{
  "num_hidden_layers": 20,
  "positions": "rope",
  "qk_norm": false,
  "init_std_o": 0.0,
  "init_std_down": 0.0,
  "optimizer": "muon_variant",
  "beta1": 0.93,
  "warmup_steps": 200,
  "schedule": "wsd"
}
MLP neurons of a small language model. Each row is named by its layer, matrix (gate and up: input weights; down: output weights) and neuron, and shows model dimensions 64-159. Each number is 128 + 32 x the weight over its row's rms, rounded and kept within 0 to 255. A neuron's up and down rows have the sign that makes its largest values positive.
Before each neuron's rows is what it responds to, as a language model described it from the Wikipedia text at the highest values.

Description: Letter "a" token. The token "a" or "A", either as the article or as a word-initial piece like a-ctor, a-bilities, a-ccuracy, a-venge, and occasionally other short vowel-initial pieces.
L13.gate594 [156 143 112 109 160 103 126 132 179 163 132 165  56 121 130 154 141 142 115 149  95 123 123 138 150  91 111 214 120 103 140 119 105 135  75 136 101 115 119 167  80 159 150  82 153 196 138 147 114  82 126 163  60 149 142 143 167  90 143 111 150 159 146 129  75  98 106 130  92 193 151 131  92 168 113 102 104 123 106 123 126 130 127 149 124 185  76 127  66 154 114 122 144 130  96 149]
L13.up594 [169 132 141 168 116 119 134 100 191 143 170 122  94 109  95 136 106 123 202 179  78 100 160   2 119 131 111 125 113  79 177 170 117 129 156 102 115 113 182  93 173 104 118 111  84 125 145 111 141 180 189  94  96 105 108  92  75 172 130 115 118 149  72 134 114 100 145 131 150  90 136 138 105 143 181 127 106 146 129 157 130 151 170 169 164 154  76 124 120 156  96 103 126  77 121 113]
L13.down594 [183 122  90 133 113  89 199 131 160 100 114 206 136 132 123  95 174 103 161 171 126 130  54  90 104 123  95 155  73 135 152 180 161  93 183 163 140 152 169 126 136  83 133 106 140 115  93  81 130 130 186 134 146 178 139 125 124 157 123 110 132 114 139 175 167  77 109  74 181 152 120 137  88 121 148 120 110  97 131 131 146 141  97 156 131 149  98 128 133  82 116 134 126 147 117  94]

Description: Quantity words before time spans. Determiners and ordinals that open a span of time or quantity, like every day, the last three decades, almost a week, first season.
L16.gate712 [152  91 123  65 163 161 143 145 146 156 143 100 185 112 139 141 111 138 135 114  76 125 169  98 163  82  59 127  84 121 205 139 116 165 131 112 145 163 168 140 178 129 177 114 156  87 151 123  73  95  82 110 127  74  89 124 141 146 109 154  89  95 142  93 150 102 155 112  65 141 131  82 147 150 137 108 164 174 157 110 141 136 165  64 161 131 110 143 133 173 124 136 155 122 146  98]
L16.up712 [ 64  98 102  82 143 121 114 131 123 131 103 136 165 151 149 159 130 115  79 138 112 111 117 115 167 158 143 187 113  79 162 142 133 116 112  90 107 162 147 118 140  96 148 107 104 171 140 150 128  89 159  95 171  99 113 166 121 102 144 165 145 104  95 137 108 167  84 153 107 111  79 120 135 186 146  94 229 170 173 197 159 105 210  96 139 136 115 140 168 126 103 154 187  76  68  98]
L16.down712 [122  88 123 126 180 109 155  85 198 100 153  83 193 168 172 133 160  96 165 178  67 106 195 100 114 116  94 157 136 164 110 174 110 129 157  91 100  73 107 109 139 172 148 141 101 144 128 177 104 155  75 145 101  83  75 109  88 104 136 126 161 150 160 151 120 195 163 111 174 108 161  93 150 102 123 116 104 130 154 131 196 130 125 138 101  85 150 133 105 129 110  82 116 134 130 107]

Description: Elided-article apostrophes. Apostrophes inside words, mainly French/Italian elisions after l' or d' (L'Atelier, d'Este, l'aube), also possessive 's and don't, plus scattered mid-word fragments.
L15.gate1340 [149 159 160 150 116 135 100 148  92 114  91 154 110 110  68 134 100 183 156 146 180  97 135  76 117 183 124  96 112 123 159 151  73  59  72 114 186 132 160  74  77 117 110 143  68 156 107 135  49 112 101  95 183  88 146 166 123 118  99 155 123 136 152 146  66 139 149  91 152 130 125 139 122 129 102 122 112 117 114 113 143  70  97 104 123 248 183 112  61 137 161  67 113 159 124 153]
L15.up1340 [115 130 140 161 119  96  99  42 122 107 165 131 135 133 144 133 100  66 111  87 189 189  95 128 128 166 135 179 178 154 119 113 148 159 156 116  53 141 133 138 119 149 106 154 125 179 170  95 129 129 130  59 166 100 122 106  79  98 126 103 133 117 134 145 120 133 134 152 187 103 122  91 171 146  90 177 180 189  88 142 144 101  95 123 182  93 118 143 125  88 151 163  88 131 172 178]
L15.down1340 [125 151 191  72 132 135 163  74 123 114 202  88 164 110 114 137 124 103 165 119 140 146 144 115 100 126 129 127  87 134 170 124 113  87  90  96 130 148 118 107 139 154 173 134 114 130 161 120 106 146 113 123 186 150 107 109 158 130  86  86 154 160 115 118 162 190  79  82 158 158  87 153 153 129 105 149 128 166 133 130 160 165 112 122 103 150 140  71 116 107 141 123 143 135  75 151]

Description: Predictable multi-token continuations. Tokens inside fixed multi-part names or numbers: the leading 1 of split years (1875, 1997), elided apostrophes (L'Heure, d'Elsa), and title words (1st Lord, Earl of, 3rd place).
L16.gate412 [164 128 160 135 151 114 109 103 100 117 183 108 106 123 110 141  74 111  74 103 136 186 136 112  99 177 134 121 129 129 151 100 123 120  97  92 133 175  96 143 117 118 147 115 114  53 163 115 103 101 105 178 167 166  74 129 167 152 132 128 125 139 102  98 142 186 146 104 146 130 134 180 104 140 144 120 141 135  60 157 111 125 108 179 138 137 106  97 138 101 155 114 101 138 157 143]
L16.up412 [113  96 128 157 149  93 129 101 149  91  75 164 109 139  50 138 132  81 134 116  80 133 127 141 121 164 221 162 155 134 143 114 117  44 158 114 134 189 136 148 109 156 133 111  75 200 121 120 158 156 121 196 215 145 104 149 111 147 150 168  96 119 154 199 127 128 132 154 164 159 119 123 145 192 142 176 119 108 129  90 111 177  72  91 101 130 155 132 136 136 156 112 202 121 109 129]
L16.down412 [116 201 176 162 111 151 114 122 155  77 118  78 125  89 150  99 160  96 174 117 143 107 126 153 156 153  75 158 125 143 121  96 154  75 146 134 134  78 121  84 157 134 131 153 137 104 122 131  55 109 145  97  83 124 149 156 151 133 115 118 125 153 137 137 133 168 154 145 157  97 139  47 164 159 165 159 101 129 101 128 135 124 161 158  99 166 148 130 155 135 109 103  90 183  64 142]

Description: Time-span expressions. Words and digits inside time phrases in historical or biographical prose, such as "for six years", "of that same year", "from 2010 to 2018", "in March 2023".
L15.gate956 [ 98  87  99 135 126 110 146 149 186 107 117 106 120 122 152  96 158 163 104 201 107 141 177  95 103 174 121 128  55 146 130 109 165 109  93 188 105 123 139 105 140 127 184 149 122 156 143 145 153 115 143 164 137 125  75 111 169 111 140  93 187 139 122 166 111  95 103 130  76 114 150 141 193 124 110 114 169 240 117 118 196  71 142 123 161  93 123 101 166  97 135 139 141 136 160 149]
L15.up956 [187 146 146 141 155  84 147  99 221 127  93 129 164 154 148  87 137 162 123 134 130 156 141 109 115 164 145 158 149 109 126 156 152 178 118 170  90 109 102 130 152 140 127 178 131 120 213 131 115 110 113 190 158 167 137 128 190  84  53 103 121 108 135 127 107 100 129 186 127 170 132 148 176 129 149 116 162 138 210 177 169 157 126 137 135 164 118 134 158 106 127 129 150 137 107  60]
L15.down956 [108  85 139 135 137 103 167 119 193 126 103  87 148 118 134 160 123 140 143 110 112 129 154 148 100  95 162  81 112 171 155 134 191 153 102 144  81 107 161 188 172 155 115 130 105 177 168 152 158 130 161 143 125 126  88 115 114 122 129 103  72 143 135  63 122  89 104 127 117 125 144  63 146 145 159  95 138 171 134 169 179 104  88 122 111 126 103  92 110 139 126 144 124 115 134  96]

Description: Table cell separators. Pipe characters separating cells mid-row in Wikipedia tables, often after a number or name (14 |, Garcia |); also weakly prose tokens like and, as, among.
L16.gate1526 [116  81  79 128 128 134 106  51 120 130 178 139  90 145  65 108 152 149 112 161 115 149 132  80 163  85 185 172 177 110 101 120  72 128  66 118 128 166 117 149 167 178 148 108 121 166 157 144 162 152 122  84 118 173 154 121 104 152 150 178  86 113  79 146 160 143 139 115 152 136  94 115 129 161 100 112 103  81 172  80 107 139 144 197 190 147  95 157 142 207 183 152 105  75 138 124]
L16.up1526 [102  92 129 147 139  82 115 121 132 129 141 109 117 141  85 116  62 155  93 141 149  93 139  73 149 131 120 129 159 124 167  77 109 148 102 140 114  95 108  84 157 125 169 151 166 126 126 100 150 177 135  97 123 138 135 105  94 147  66 101 146  93 131 161 151 100  57 200 123 133 107 156 119 126  82 119  96  93  90  97 166  81 182 143  87 156 159 152 157 127 181  96 111 140  99 125]
L16.down1526 [163 148 140 135 104 133 158 152 133 103  90  81 152  39 147  89 128 177  72 137  64 125 144 218 113 126 100 160  98  86 133 136 116 135 118 174 110 163 119 152 176 130 195 171 113  78 126 131 126  57 128  99 147 144 113 154 110  52 150 136 130  97  94 139  29 106 157 177 121 104 148 161 129  99  91 159  65 120 173 120  91 109 159 109  84 145 120 122 136  93 117 116 125 138 135 133]

Description: Table row-end pipes. Closing " |" cell separators in Wikipedia tables, mostly the last pipe before a line break, e.g. after Notes or Source, often after empty cells.
L15.gate556 [122 118 113 113 146 169 106 117 124  78  90 148 140 153 143  92 133 148 101 143 105  96 148 127 179 143 117 114 111 146 165 137 102 156 160  66 172  67 114  92 173 114 110 134 160  86 150 135 122 114 111 111 121 127 152 132 144 122 134 139 174 119 122  72 103  59  98 136  63 139 109 105  56  90 105  92 185 124 116  85  89  98 108 190 150 114 118 169 105 147  82 110 110  70 168 154]
L15.up556 [150 136 125  70 104  90 117  70 130 123  52 180 104 123  72  73 107  83 147 114 110 170 142  63 123 167 193 177 194  97  78 136 162 123 120 126 190  98  79 133 129 162  96 106 133 157 143 145 162 227 147 105 160  98 122 176 118 111  51 136 168 102  76 115 111 125 133 171 118 102 126  88  85 108 135 129 166 107 189 134 132 144 140 195 113 160 192 151 121 138  95  66 195  97 120 153]
L15.down556 [ 94 118 132 121 127 154  93  85 178  99 113 196 121 126 134 183 163 135  75 134  83 117 115 235 130 137 153 156 151 173 102 147  94  96 128 139  89 118 111 160 160 182 124 129 144 134 166 108 116 138 115  91 139 149 127 105  80 139  75 124 184 123 138 189 106  90  97  97 117 153 197 136 107  94 105 141 186 124 152 126 140  91 141 193 131 128 151 140  75 106 153 175 167  88 129 161]

Description: Inside proper-name phrases. Tokens partway through names and titles in biographical, sports and list text, such as of in Earl of, surname pieces (Ye, Ber, worth), and ordinals (first, 3rd).
L13.gate302 [144  63 136 109 199 121 163  99 110  96 173  62 163 183 117 125 121 151 160 154 173 123 123 157 125 126 154 186 133  95 179 102 160 102 165 137 161 143  85 112 140 114  96 130 168 116 173 173 167 110 135 129 143 143  94  99 118 161  84 101 151 116 137  97 119 165 127 158 140  98 124  80  95 122 163  92 125 104 175 141  89  25 160 150  78  99 164  75  91 122 108 154 156 159 112  90]
L13.up302 [ 77  49 152 123 146 149 176  84 130  92 104 111  61 154  98 115 135 114 163 109 130 158 180 129 185  71 119  95  74 175  91 129 125 162 101  90  96 130  66 102 108 137 131 126 104 125 172 118  93  92 143 149 171 118 150 131 161 147 124 114 127  98 144  95 176 141 103  96 162  89  91  88  95 191 147 107 107 205  89  97 124  82 152 156 100  96 162  95 139 154 105 103 133  68 115 157]
L13.down302 [104 154 132 107  81 154  69  97 126 115 141 196 121 126 112  93 101  94 183  85  83 115 199 110 106 141 165 206 124 165 128  94 112 121 139 144 125 177 152 135  87 110 134 154 172 145 141 138 101 139 117 127 167 127  94 119  88 126 150 165 183 157 141 170 172 141 126 133 135 129 142  84 127 134  60 140  70  96 149 126  84 182 137 136 106 124  99 167 160 107 135 118 100 143 114 140]